{"n_layer": 16, "n_head": 8, "norm_place": "pre", "norm_eps": 1e-06, "qk_norm": true, "attn_scale": 0.191, "bias": "all", "parallel_block": false, "init": "normal", "init_std_qkv": 0.0223, "init_std_o": 0.00394, "init_std_down": 0.00394, "schedule": "wsd", "decay_shape": "linear", "batch_tokens": 262144}
MLP neurons of a small language model. Each row is named by its layer, matrix (down: output weights) and neuron, and shows model dimensions 0-169. Each number is 500 + 40 x the weight over its row's rms, rounded and kept within 0 to 999. Numbers have three digits each.
A block is one neuron, or neurons of one layer that tend to fire together. After each block is what it responds to, as a language model described it from the Wikipedia text at the highest values.

L10.down296:468491424515527461485528477495470483516531538438494481501544531400459540516447545468438515469515525539456465463509567537469534547496492530497537524551481454438561496510544458510546423486539465535524502558591514458521501506492464459559543491561502524544523502481495525457476462532472545466498505479542493486532524483472492560514516490490498530496534467499505518580472523445483508588476479518554478488457505505533513503497545515502546521521515489517519522494578517441529529443515495518536461487449476557533418536
L10.down461:480493486490511522585502481503497528561524583595536547450468426461571492531534475523527521475501479533440547537443574489465533493586538478509503453521467447501482469411523543484522514559575478459515512512584545542417518572526526538528477490517523527444568552482497490477558510534512521512436567564521413473472466564476469517519511387528503565549504511490492538540486500492466512492515479582533529491559556562507564487551457543472515504494431469512446437531537518559520551537495517544494475466508415553468450478
L10.down1126:543495481507425497508508542491526541529479470461435586611523469507499542508529551482512461508520589494492476489592584505566472439495441466479527507477573502543485561461508460493462509482473516550545484531484554565496454435498523483430499496546514524538510575464456516483582491518494464517466589534495537539602530439456512522501512460471573486558492494457549472558500495483456514427518511528497542446515536508501486525497538496448460501506497531489460550608516536513545451520527509507535440526490535567463433552
L10.down1244:528459488511359503455493457487542543496529494580557402542502459384514556528516501492513491499446540539493499544457530564535505497549541479499509452482506485496588469534460430492503481527525487608485476509597543500458530443496501494500476623421469482491527468556556522492477473484470509483474503533501515530509441456532501476444461498513576529512507475480529484487503477426487482537474500476452479442506532475520524583490509518518559524518466494505513487497488447479476560517504478569457532484517505548597517496
L10.down1255:495398475479491574522538493509528497445501491536490455494613499528473506542539453415509489527518432490604485525518502404525489512463481529517470485486513476514465423479518535493537518442431562516483522586461516413514510509456452479495456503544483476528485455471486486458459492453500486503489513465455480512578497488564482538433531537442434568494538502521520502520542485522552505525421533429524510464535555449509449461453571539473495514472483520529473477535572447573514479476503560550540461499494509528452487529
L10.down1364:482530523514430523537593464487484448521476542546471472449430467439468523515508510520478496478502505472475458537482570437453508503532469513450506499487504497526536457499411524536535472551466546534515578446501517512461439499534472502459514523524431519527494416538630527501543465510511491531580488430472528435475549509487531457434458517491509509551588471489502473512502566464476461483496460441491514527473456486514495533552516498536594398478411511420471551553448460534477578539473502442475539542514564532505512457
L10.down1451:529543497529471531499533526493512467430475410509568520477487554466553555487533537519539478539585488514488522467516567477506549504504546511419505517579575387493492539419508520472460532445481460539558569488556513468464458471518519530490443509546463543528541518551477495459513553523558573506510514462571565514521540571500479464515521472436510474529503583573504531534465533503506564500550518564486483548508392495409504480477451587492538516514526478547495499561518602569516450487481551531426483536517522528524549561
L10.down1990:591471479518529480430508479476592515535518428436475491463535486494506544467583534498486514481532574543519431544518551518516452467500474455540496547507488461504573543549433473508427581568460443460492478435556469452449475531512512523518552541546554485442448524505482401488500510539556533536521560487529483578474463522507597536485534466534506462452430557500576456575488497468461469506557460456495524559463518470493557457537432517574514545498532480419557530509475550517471542495487499569513542497497497513476508481
Responds to: Infinitive to before verbs

L7.down376:463514575527438458456502537509552464505533525459424488494577521516502535531448531520521557484531476489493562535485571480459445545493551436477487472546583463482487522520495515513486550457564466524475526510462497529536562547595528488492481537563493553514511560452530486421471556520426506466496531406444501547576500557530519434502558522440497575538491581469558484498498464510499514508482364537460439464549556588497445478489568484568531391466542515399489483495505525504535574456538544506477571532566434509505481391
L7.down545:443486476487515540522567533474497547479464569465551512524565532498540449522550467473556451472489533441453560462397422608535506582524491472573481515444545541470434472481459469510505493449519513463468486506521453474492463461433482507525492494510452507462489498485510501436548523522553531502526514522509441474485476538499504530566500513494506470533466508570518530498545398544462600474405512493516533483425495442465592456504558508501574436512567548480486461493434529506478451517478532586486494505499466461578467434
L7.down581:486532462496457449521520534431551464491540486469434471525531400525511488486446457406498520476488495405468433476505424584500574447520479479522499497504549479455534486455502522441552543521462536524575453497559460511535491439465478514492443429523560504469480468475518432587430515500506526524453486437469496572501556446566502499485483572567474522518449513511491512515486529434503505560549515498479454524439485487527472534500506471464450458517513428533513524538495540508482532517461458534528514514475510507505449485
L7.down595:506482508503509446485442554443590524508539544571478482527579514475587506461475500537408468487463437465434588539500564515535566505568572518577540485439492522441519510537457523483493500556471517445561519447518450501527523516516479505497448469526541457496589483496454485501513533455487519532473549507484482507444491541515490446488551538496554506444491497502513448499530444482530566461527417467598565573471551529476525457556587544479485497478486509566555494519505474427514561449555482523551481507478496505486545526
L7.down983:542472499527526534481511470464516499537465504496429482481532485507460509493504507446458530516561519485544461597529546506434501538484527508466592482454553493494436512493460461471567530471481516450531556488525532469521485488549549524458571533512535550511450539524570502558504494504472520381521477441576538483529505500504498478515515509488525528440518553479569547512470523530408476424533487521437442500486501495465550512503471508544470555534540472488433496531477537478428513467577494482551519515571487517452468405
L7.down1143:528564515558534476455533481536491518521411470532519512516529497594463462438548461531444500510515439547499476520506481494518535543402522498505542518539482439453464515517512522521509540464425472448522561523450547450488525465467435529491521483528527519606453449545464562484522491568484552508491487574479482561462524503456498527538528497498474417506472444477470566497508449503449475498516543508506543452507500462514547533527475538513533469499559548571435518420482477417480499481521566521495519539443460585538509460
L7.down1181:522478458512529481511533541490470506489462524501504475488465466453517530534482429559488514522492519512519502430562553486486493441496511561455502462492466506480501426491526501544422506506489525478429543559491511539547542520508534503490500530538479558464464519468544531501494542490571496484474439485482567472511489530467468487521516514491413504440448502414483511533492453554513526512438483442429474458537469519468468485476562437505524446534523621544543460460465452525443534506518533423494497502500560527569502518
L7.down1352:460488516555461570503444430484470511540484598515545567453510488535446522469479534533444448459513574515464468468546551458448548532487434461528533480497550499492534535456493437493522455545514516524477521509507487499453456552415479508538432530549569529458499515474516509479496474399504482489531512480512525480457520539540524472488474483493515521448558538490487530405573462547490535493501461477451503521442483542464432473582563453548541482437443576439429500525432506462512491516540484512460535447533517474438488504
Responds to: Role-noun linking words

L10.down418:464545568560483485550429558496472519474520514523549521470506521532588517452512519513499464493457506467522559486518577522498474533509494502456477546551464484489590530462475523495523499520505478534492449506489480575542494561512493626485472442506533586583503480463473532489467541470499495521565572509507486513565474487430573511526502528551389429489474525464486407564479566533516547525516484552473487418490483553500530532459522503405423473484492499529525469429451493553501553512520565496539500506496525529515543473
L10.down995:599551517497501512544475484465509479496545597546511523532476430459471565532542552484440482546458467453489542548491586530544510452473472507502550466496496530497525471538525504513499489474469528557516492478524523461526585499532508428467554512567534496508483508493493487543443555499568561442568543534470504480546517492475503443544585497469591533525400517540466503492513467552484492509584521486500451542563490553451494468519542482466464491498503541494477454570462545530455566503502529581476519528477501449512511506
L10.down998:522522511482546501532545455478496533506491484538506452547480486512471497517468522480466468496470420506452519592490549582514522485545485519545559489533420509447504454509511521448538485506545477506514538564524481400527440515469549505533486410525482530519584576585528511525482435454464466476473467583553450432427567528558488512512508583537467517503463503498514582533490518575506436489485449492530497473527564533510536448495538506548547522466496544490549567518459609432536517565586517532473461541542483518532518496
L10.down1118:537511548467480481551516442487434496521534491483506450527512486518525527503502528553436495583489584493536488497492560613523497449461535530446533508522500484486542449536522478414518489540535466454530416535546514523542496482488560467519518497517450452532548570479542489517450518548514565447560480452477496458502584536390444518556523479516562524488455496532560575516430535595442528472542538419445471530491547490436484597487529516513458408506500442461546512558528499528400485534557534472494506476491468451526489407
L10.down1234:556497449524523500483497461475576521543524492468428511510447538488458483485473536543612523499534546501448574456501641529507550474504517518503539518540549525534510431528496536480448534455595504516438475534389526549525507443486492532518506461547430473491509582529554481459481475531439555485486498480529535546502474524518465485496528460420511551467500534489596540496544500482499476593504393449470552466542441537467490591534484572451486547492465455544523524430527503512454569523532495600458493513503483529573476487
L10.down1340:500481541428538508492463477487496522536546448505447519481514441583545551553466455503555436557496437554554588487529399520472529558541556459509522516509528488483523472519522479575488499499590573536474521488511540545535515551509498529476473530560447533498546443540466480504504549478461537522599487519456508513519493546474496465536498464460502511485490442450491479517521508522494436466528474517466459545491520513414515447479502525486573525516436528476530507480473550494502506474463543537453517507568451504480461510
L10.down1423:464444487441493546448508492537517429528539531535502567516531442492468544497555534503453450571535529522455539469500517420495537528486490459523501513467498499473504466508487468374508575507547543473607526438495529486520459489497568549486430467516559566533474544543514462512484459524504564483501519513495454515527531504482509520511504520504468491442439508522535480481499503577536571511500425540442493465445488549536475370546427563442444471498560486508500584465428539533462465513514515507520467563580500482430471516
L10.down1724:453428426452473503482495520409458486506508563601511468481534434512495466517542507483493557494584526540502500549521532532481487468462512537533526475497502543508544448526510568471536511529507479506446490449607494504549466494477569469514542511505482508486450580504516516537544492481515494539446516447560491486524528486427522455539461521566448490399460478502548449456491523460529594513527466511472426437572505532531579476508495448469500531492522477465531573449492517483413497520478473519496496410502552530495538508
Responds to: Year digit after 2

L10.down219:477450515459533452492518547449434448493464524487526473527558477453439510492514493525540507449501499552548481560501514397537532484498486501489613507464439513556481516526465544607450508462507464457458490466484523503527454517435518489447604521521470412546490466485504525431485564533528492515443416542499467507535522444522467484506529439473559519491507463500518479415495561529448538497506446549453518501509452532471453598472472516472574524501531458526499491576493482465529518500513477501518465559513478528530483552
L10.down234:524520479530465456492505520432509482529547508558480504494449503538516499449491555500506488627506536546473520526498539450487472534490595463604462557590512603488519474461401529493525469526511533521536475505481505465535524538485492528607454404471446430495481511464547480425471548531482407470457494551463546566450495558520488548520423492500520459428581464499484525500528478549577510461474523498475548528495510462468491517517467527437478612484475467505450500505499540510477511480477528530446513532562508480566449515
L10.down394:517545535398500506506585553566471520471505471480558428518512508525501504480451459429586494492537456501515435488451518517487482492490507499518427551532506519539539553516540478512471555558497507533511548533520494577513450524496474492509492471533541482537375480473490468458534541535510508505513508546452500501506454504577480513420519477503451403479488562455439519482495548508553530477613533446529608503475456524481518469493605477490491449465505500529430540472514544512423528547483501518480415576501527382468547477
L10.down496:495504501522546493536583487514548456534557454478472519534468535521514491540528474504511519557536504583518458425417565492425481495525493478492427563499494534507581487526552494583473479560488508497445518536441580519541524524516539476499439454552556549496511518547532471501578465525541480456516549486500478536524495507500505474588559534515514443495565454519531553490513526502491562490459522455565555501497497528555496536482455498522542513525434440525574475463443458496519584542512551448396530515556474461470527482
L10.down531:565536508608430496447547528476418435516519463565594478409568515496533498504499501522456520551479454493509532519542562509538470580477501470474564484520577479498526503517501424514472530454466511474531470507529587526472499520526508476453569512452442477467483509482471462452407544482459509459588467462508484470404497523482481480517473434493429444433619516469476444549485493510426474488498472493533511584513482497577544463511498511499544551432534505518532521519465539532453529558526473456508490483510528479463523443
L10.down1133:527468514501477421530518472511518477524540557514522578486530472521471488492491547490559519471495505467583498447530536588502556531507547460486541467524554536599505455502446501508421510487478576463506501406525510487482596466490556444507524537473498526476490438555514549534488515573561497491532562506490478497519533526458545503478519509461621583529559493539526480530431452511440527543533539541495537528473503483490422444469457484461512497549483478509490573512488437550543506440510511552518553574541476533465502492
L10.down1312:458468523491528450437492522540508544431432497523433538514527516512416523594492551480536463460499432528546480553508464501559492506462527519498461507460521490474553434489469381500508486509520536445513391465531463422526429545532467485481504402565511513485565545482493551469485498503494494463481510488431516512484532485577484495410479520452539459515512515452518466459548428454458555557506503471520499481444551481507434534478574516456515425490504530426551475466417494510541522445543481503531516516510524492476569508
L10.down1882:490508552480472481471518432478530500491539466556553569487528522517445528467547491532580448541496539497515416453513449505519490501532463551510521514500470544503464509487521534469457543511504499540510476469505548532522480554455445516485549419474477518511501510502475527423520477447546552560536506500511425476550568513523449485455479453444460515485458532552541443470427528512406441556476521475464385521528491508593426500557466502470422517573442529475427486475486500503538493546475454522538540542544497499482532521
Responds to: Year final digit

L7.down224:407492555496472514527509531457540512544484555457502482536510536444444540520461535545511481569543530485445546536504362473487488550442436511524433420504549528546539519545508439543515495543568531529401587573591572467563509490419416469538529476551572467469517478452434517495528504515498561508506543487481512448497518453550484458431485500518509524501563509490503517586502478473503519489443539460455528541527492518418538521480432539515525491494428407466493447505554480525549481484479494476483481469535490535485464472
L7.down685:478553518508577479552485587467498409495477527470563555558480466468568495524493483488475553488508542498495507415445526442494474490552501462553502438450483544534484511501522483514479480482559486488449502508498524412466513558526482466438493450533513434521459586490479508537552475497471489509502471549432455475511550467524417540514493484541485458437586528379508517540502496441494526440458471511538577480515461472456516534437500487436496423495563417522489482442488548438535481509484448463563514515537539474514524537
L7.down718:482496480538437514486414443500501594541525548557541537512488480432503551512519499477434490479500516523518482553571542507463483446514488468573414536544487520514535483433488487484469435564525574533513506441529497530535420552473565471421470485451513458503476510511476555430492524464562522531514458505464493550451497471454511538483523520496532498496581465521437431531505434453447439535525393487524511475445500554492483490492483489556522570496554502511518473514480468584472524496578521548474509432502472525437481505
L7.down1018:508457500490571507519459442554539463499441434511502530456539496492491493526534517565488465416497525501468449496497392518493506535472521547546508513511486488563513481498529499560534467474483482523508501508475607501425573478499511474534505533456533437531438478535514529512493549489571425501456531526419458513484498537426507558484467416479513466498474521466453505561524460405515478513467556564496618535500484538572483495492486481507540492507492500469475497473513525523478536469503460490492422418435490415536525497
L7.down1110:549420501447491532488503532522491520465529473439503483508525581533499536512523544573514487584484462540490568535472489527481419493496526542490566483505558571561451528461475464543489461575525516471479448537547580438508541503505456461443507483490565513555488447530434492554481512496480420584482486476502431548506462542436499508499440523529539480490464502538508478514484470610482526574511488453490547452478563491416542491516512582469526461422553469494520454415432498524502556465584483464486531407487577573472552482
L7.down1644:469450447455496489468511531486504475519471428525460523608550525519471518399530515543492523537504496474495447474458561508552557492520446519529500491508507548511492414529543609451456501503510502479545491521502434456500543540428532511552481430527506560541554484493580493527497533521543583500509430465482399472508485537510528527448460476500447516480498467626493526517476507565525404557539544518465511509461503475543529502488493431479441541525468482482512422501454441473509490551485524535445501469468602474506499437
L7.down1689:500569485520518549459488489559566514504492499566561531586458509528531556479455504532496462507502484465538497475499462572585502423491499529508429535461546488436509519531548452476456512457452504468526385544475480498492496464470516427591485570509452502497473481443494527546499511548543533488463450519471528408476452504449471570501497513511472492497536497506517520496572472481506443525507452508520591452461505518548477465450506537447521463508465496557547466530523549534455484492487433466547497490488429493427491473
L7.down1886:547516451489438441513566423535551472492586518490463547455516545443500497464514490468434519524461533504520495489494529544448482543471517530557495529504523541525424500554480429512475507496502593496524384476529497460437482477508509485448452526481474460580457494510488534463514542540534573448515488519495508355503474488493470443409492526517434479529445490493472504519507452556545562454489546525529492536515490489475465542492504458474499471512456534525533503569506545457476515439573465522535497512585493500417511481
Responds to: Pronoun "it" mostly

L4.down526:576458516447573431558505521532453489523541467546545524453486484520422536501549509633436550499552536453497612544574559446471459584591402508527541494512471576424485567521438469519463418494499497519499461490506524545510486556541519486445568479548397497505456502484462578431470497504437529534458480467595524531500570506489522534463470478445522467465490436573540432451513512508473490496461463424466497574502535496468534524486457507492457554442499470545546421509454543489545519527523440524562568472547509493507522441
Responds to: Prepositions after membership verbs

L4.down1443:531505467508485504500498577553521512510462540446490529515611579465465530487511544565521547474479442544545576531521545533493476455490527496427487446507542534505535543572451476545526538546547531501444568436530424480494424515507480482583467439476487542547453560499477527525484494502573460510509489525452503507483528534439515524508505455460498536508601479485531565532537543560495480518547505499503522530439488530481524576465543488409581496569534463598570528550474626542516589442474486479496548510530567522438528494
Responds to: Final digits of numbers

L7.down22:564530484466515462520517548545458519515494464471458501510444536526494501508541587497585448491591518525533481500485484525530544491479504511557460496449472494522547372477546510528538482569544552516541514507556488498481518484525495572441459529560500537508503549517554520553436437523554410500505489524497462490531492565442452486587509534492512538458530503441453531464476433475448533543415483511470590554458461454540498516482510554513496576526567542482543572459509517496571494484464515507540487559467478431539467503
L7.down417:546555469489504450523550507574521498481556477518495445473456457437487586518487506494507457511552465457436540484531374545509563467495504520576479476514541456452521460572514496444470487476498585538476593476539485508467506496567457543475545458502545413597549527515430519485512478527547533475484516536558436452472491462486493498554569485561473512424561457395489483512500547580465505517552493472535548519456542477493481479496482478510570411510463508477490494522467644551514483526527572556552546520545484511521533490
L7.down554:541446468594543513545463436504474466449466532470523435563490565436470502400523571547519541524496529518563461504493453550527546524499521498471473512451469485509500491559551505507481545537505533442491551498489550502429490583527486487500546447483509463542504487577522557472568523533479512544486473495542469491502513594513495517467550480545466465543492451429503444527568461491458540501477502504444433471524578425484499496477520444522523423518563460407496518495464501486493509445545499528530441490563532486448501468
L7.down604:508485459458514462530489484492462450502510524486491559537554546523487544423474531548500540473489463542488467515477571473496519494460549522427584436534520512539479519475551501476433540480571393529426604492530467479507472519423513527535535468468520451516484524544442503537594538516465463466519523535516451522473483486508526543505508491465522458482472558509481486551436493576468548506522532516468487472487509505492546529444567539447490495498464488501460465552528527519590488453386441535549477476488525444525466439
L7.down656:550564429394518457515496491516470480509484493514516515502492562490503448529503515501440555498499475404437549511534502553450521447488466542420539528450408479470460533480546553526532506523496486469488501502510514511425532538589530476508504437481545575495566498524454491467473464511502464508473496580569546539551416545499465505562497418519548489565497562518413534499550527497499520562512468476474546471501554480490478619575519555472489500412505448527392451499493530529524568468496471520513537550502493479518535571
L7.down720:519551435445517454482513434491461529509542457452512482564407485510619551424485541426537511473505467481478496485568347527601545479553449503450507493454483489499402491528521540451537502454472501471488593487558471484479413510476509443456543505451510425452613538438497547522496446449579492477527541460505422497494547478506513534540485453441473499455497538441470464524458521505502515543583466497491519446500520511485565533470499492484590561526478531511476534433545470484473549457520480499544557503579566387434474471
L7.down934:558527482543544544433455460559486479479554447529466516508438508480510535465528571468534556501457470468531495526548565540532465551515460486502485482502452508477569511522471497491521534536541480418537528480468473493476451559551550508496557527455474498502467476437553477520525475482530624475509536497508482465405517447474551474511484518521508596572510490483447568577492556452447445486466464505514443445515472489506577510584534494540492457534493507505532515485529457568502526509514471565592536466447570485538476482
L7.down1163:592525539440486491479464555571493472451499559553523491514530537522448521522485528588505515570487412510492493491515363527530467523473573470538615533471500490432519454455469482491489469450479528460497480541473469495487506562559471539581511463511446438544538497470600465558456481506457506522486561543538478497521478501399563477503536477538506445480512503484488476544468526490477549537538535519491510538511575484454482584511560499382495450562502466520519540426611518505545494471541539402552510485494490514473527506
Responds to: Number-closing digits, prepositions

L4.down1786:553539516481509504516452448492430438532407562487521521502570538484526542465489532615502470509573542453496557456485420543507495505551549514520485458501479529488411472450479586516581448532484535493482502497535479471579491549535482518450518539477524471512463464546544535439523579470476501550516456412511473493518489484526537495519551504464497532532518480444517554439478518506493519450430531453462517487502483509519494613475571528478533525500532503481477508474501541598518499511432497532463482536565510476551513519
Responds to: Mixed context tokens

L7.down72:480474530507504525520503543461437545533536563550467509463481497550512486453456468513441496426511530557504521527566492492467479513559538407602541426534499519485471484512507498462475480498545525487505531505435479527537469543470550525410485530451434494495550549544455445473514532495531502557438525439530540490444591523495457508540516491537511578486527479481623545446524506483507454472525480436530519483573525469473469544487466552552504582465486495489495475496454489496461439477505537469454548554493473583481460513
L7.down230:423549533449528504492469451517477515498504520452455484552441560434470544555502483583498496536524505490498511506455574497499501575547445526574500482483584519522429473451493533482495485525531479475499543499501505504495586558444529497473528470534548584452567547522525468524497435479539525459473463449529483504454489508530566482517507510501491529546474502564508507518536471504524478472575523479471559544510445488423512513505544398488538500531517436552542543469599441542524458435537505520572521456499558540509524472
L7.down750:564508557464464555565480515386524449509439505446531477581497530490474605578483514473494487533539504460469588513503560592520580528554488506455598511454488465513505418522532506474495519549453491517495484562481471447571536556498514546483494496520459390491559513531457484474450515505398497575505544531548406496488474496479537482565551490512503526505474469504524462470587481496489532491480482458507555470453536521480505498477474494518473499475470539479464557474467540472528525526566509508456441463524491553431542500
L7.down1504:546446502510566496456440552456459386527410529525474544545504570534526576566546558510549452504536560478495530481514604569549481501535538554511507535476498509563463435518537481485487531518419488442476471554466511429490543504472526444496479535501460449544509438508518542546533539487485488482471590532583454514417504500463515495572427501499510467484514433570509480480500487494463561495533483544537522529528445510501512523491489486497498491419566471449528491512441506549542459491459492474537486473520522549491468548
L7.down1546:484468516433498516499534528497477485593507499558529469497482545600518522476498600479443474570492566450486569528518494514500500480565536521469523502569437496464465473479631494526519465530500534503472462509541560534456471500551503518506498479528503523529560526501487532545484476503461531528416537446549540514539550493431569492547424500459554510497505480519546465500479513462489532448514444512501594463454498473441547468544557480579488526433589565518482491554486529531464536561526472471471477516482584525497462548
L7.down1593:591550528521511524492552500541506462549465531472490502533533503513470540506497494575534491500458578491469531527467542401476513579487486581554524499541519524509554481488457489532484524478492503556476447542533531491530461486473528560493461414443466493573496518550509470515511560457527487499498482514574485529517523488447543506527547525463530500506390434487551450528456586468462575544478471437560519545523535517584472488494548561530615538495471505510562446476428518542492469500513540437443560469565514568587510514
L7.down1799:500493526443472456579477512537524459528496507510410471481461472475564542552534515464482561519486494481484489497474605515526518505474436581477482471534483516546449572534501485499516486519516509554519396455513469471521444416526533468511479476561550491557469481457510504430514508477477441459440517493432465459460520511379510529467543511504445514478497483423510557495578481570535524501503463536505467450475583501491432550495512517518548527556497485559467509561516542538493503512417490529485453487492467545389450475
L7.down1840:454458515467562505502539494542472490537537499546477567489509458418542536496555567526505446482551506441499537503492518469478483542561432577504498486445472498514549542493542510548516504546495502535422559474523558446524519523586554465494504516496550513530546471534519539519466431510522525479460494436490459520530485569491496576519503527479533538462472494476473514498547495556464590488491447503447484411488580521508507512405516513534490466503492542488547503462442519472490495568482535435493566484494482493489552515
Responds to: Digit after leading 2

L10.down16:511481483507521510475507541513474514528516523492484503502525504522467572507508446543575485491526525535493530488501642519482490507503472515542386485496430526501512519520520500472485492514538575465523517549476547499512453508508548546478549488500506506530549457561498578520543464472456522527551581506534466519471514545401514468528514489542441413444557539504508591503492459520420528544500558536444424497488482485481518576473519576526574460474507529532538608440491501540509550481475495520500556516504466541490438552
L10.down66:540472479470494494462446491546524485496451482561498554527495510515459512580448449534517562494502502482539522514511565525538473490475521569380494539540519449499529491543527496443532511515498492492508529496541505498511464520440524454473479469478555445501464569529514582475456457486503500512489483541512513490540534524477569511468503509532585535500488489537497517556547465451524445464476567511490618560510503466569478430414496477533586516430492528494536445560492529483437553538537470557512509532468528541525472473
L10.down563:529476524515402550548494494413444524539530555540488468537523462455555478492530482512567480576486550506476479452475551527506528381467483479502411463507469471503485505498578440487486567497539477474484545526438489482457518473489512436533514504483569467463504568469461599432466479478493533544476507535481542479480536425531432445471480473462462505456528558507572436468508557459540519557490505546504576483516502514465471480457543440473448452566439500489444489467422511522548534528492436583514505572538436492521536475
L10.down660:502451552470479550479422468450511505577465558490538569544496508485474503461510521520568466529506529443438456476515588555506501539464535557494521547482488555480430531453570495536536574508443511515557552459491527550483446505448624501482482492501485531529543461549524512490489504489515567527521466575487511436532491510466493456511526518458510472468475496504503486531425525464522532508512450551509496496488529454494572476572510493508513500493503498500533574495462461494496507500536490471540481462511486470549474456
L10.down1274:483508543518473456525459484529443473496513509505538513475536600497437568494542526516504447431505444517622424483545503518519492513504515503527493511459489539490509483541499470508556511482469547541469432514480485490496541465433499533444525527516543476551585423500556432486471539423477503490484510508474534486534489482459413467510480487481408461515481547519602518517487571494554519513522542543537507454532466539476512551454555515458446520580465476422488498498455441498511499532489476535524504491530452532510488520
L10.down1539:478453547547525527525510503515489501524496490508497482629470555516588556439456543574523558619475449434409457547501622487494447574512536541466540473506514575491492509576533466552521514475568534468514489467565452520471554486483528557522473554472493545524477489540519518452538542501528476472540506448554495502572574507522544494517505507450526510506562524479553483522520493496503511512512444508491526403521535475467551442435578480503473458516580483476502518405535512490545514462489491479499499520500494464546541468
L10.down1647:515451526501450538518362529492481575509605389470469516518487404500500545484448538539470433486524512539449457509441634501586533486516534497383481544530501590484402493549476466448472495466566516452559513465428490457470523507463502489481487512544464516444540523521445475550497534466528431481537460477489456524484509442495487585503574535518479477487555489469555525466500532530552487520550498491497537454514454465483464532462509507502439431466508542487417471491522485543481531494511565449486555554531463544545548504
L10.down1719:539544528540498471534482514481555530452486560611588512466503521525504524504545511466529572482545489488481483498455422459494501574513522492480521513421462442573482593543491427501434504524514549489471515539489556536495460472436510495499474432535560529422446506436486531521486489562534521546441507544470499496436537487456458518595485477470492474467521548511507515511479468497491513499526476465484517487515447445534564477520469502492530425462479543555537473488496429519584516471481548515476561513432482492523480556
Responds to: Post-noun clause connectors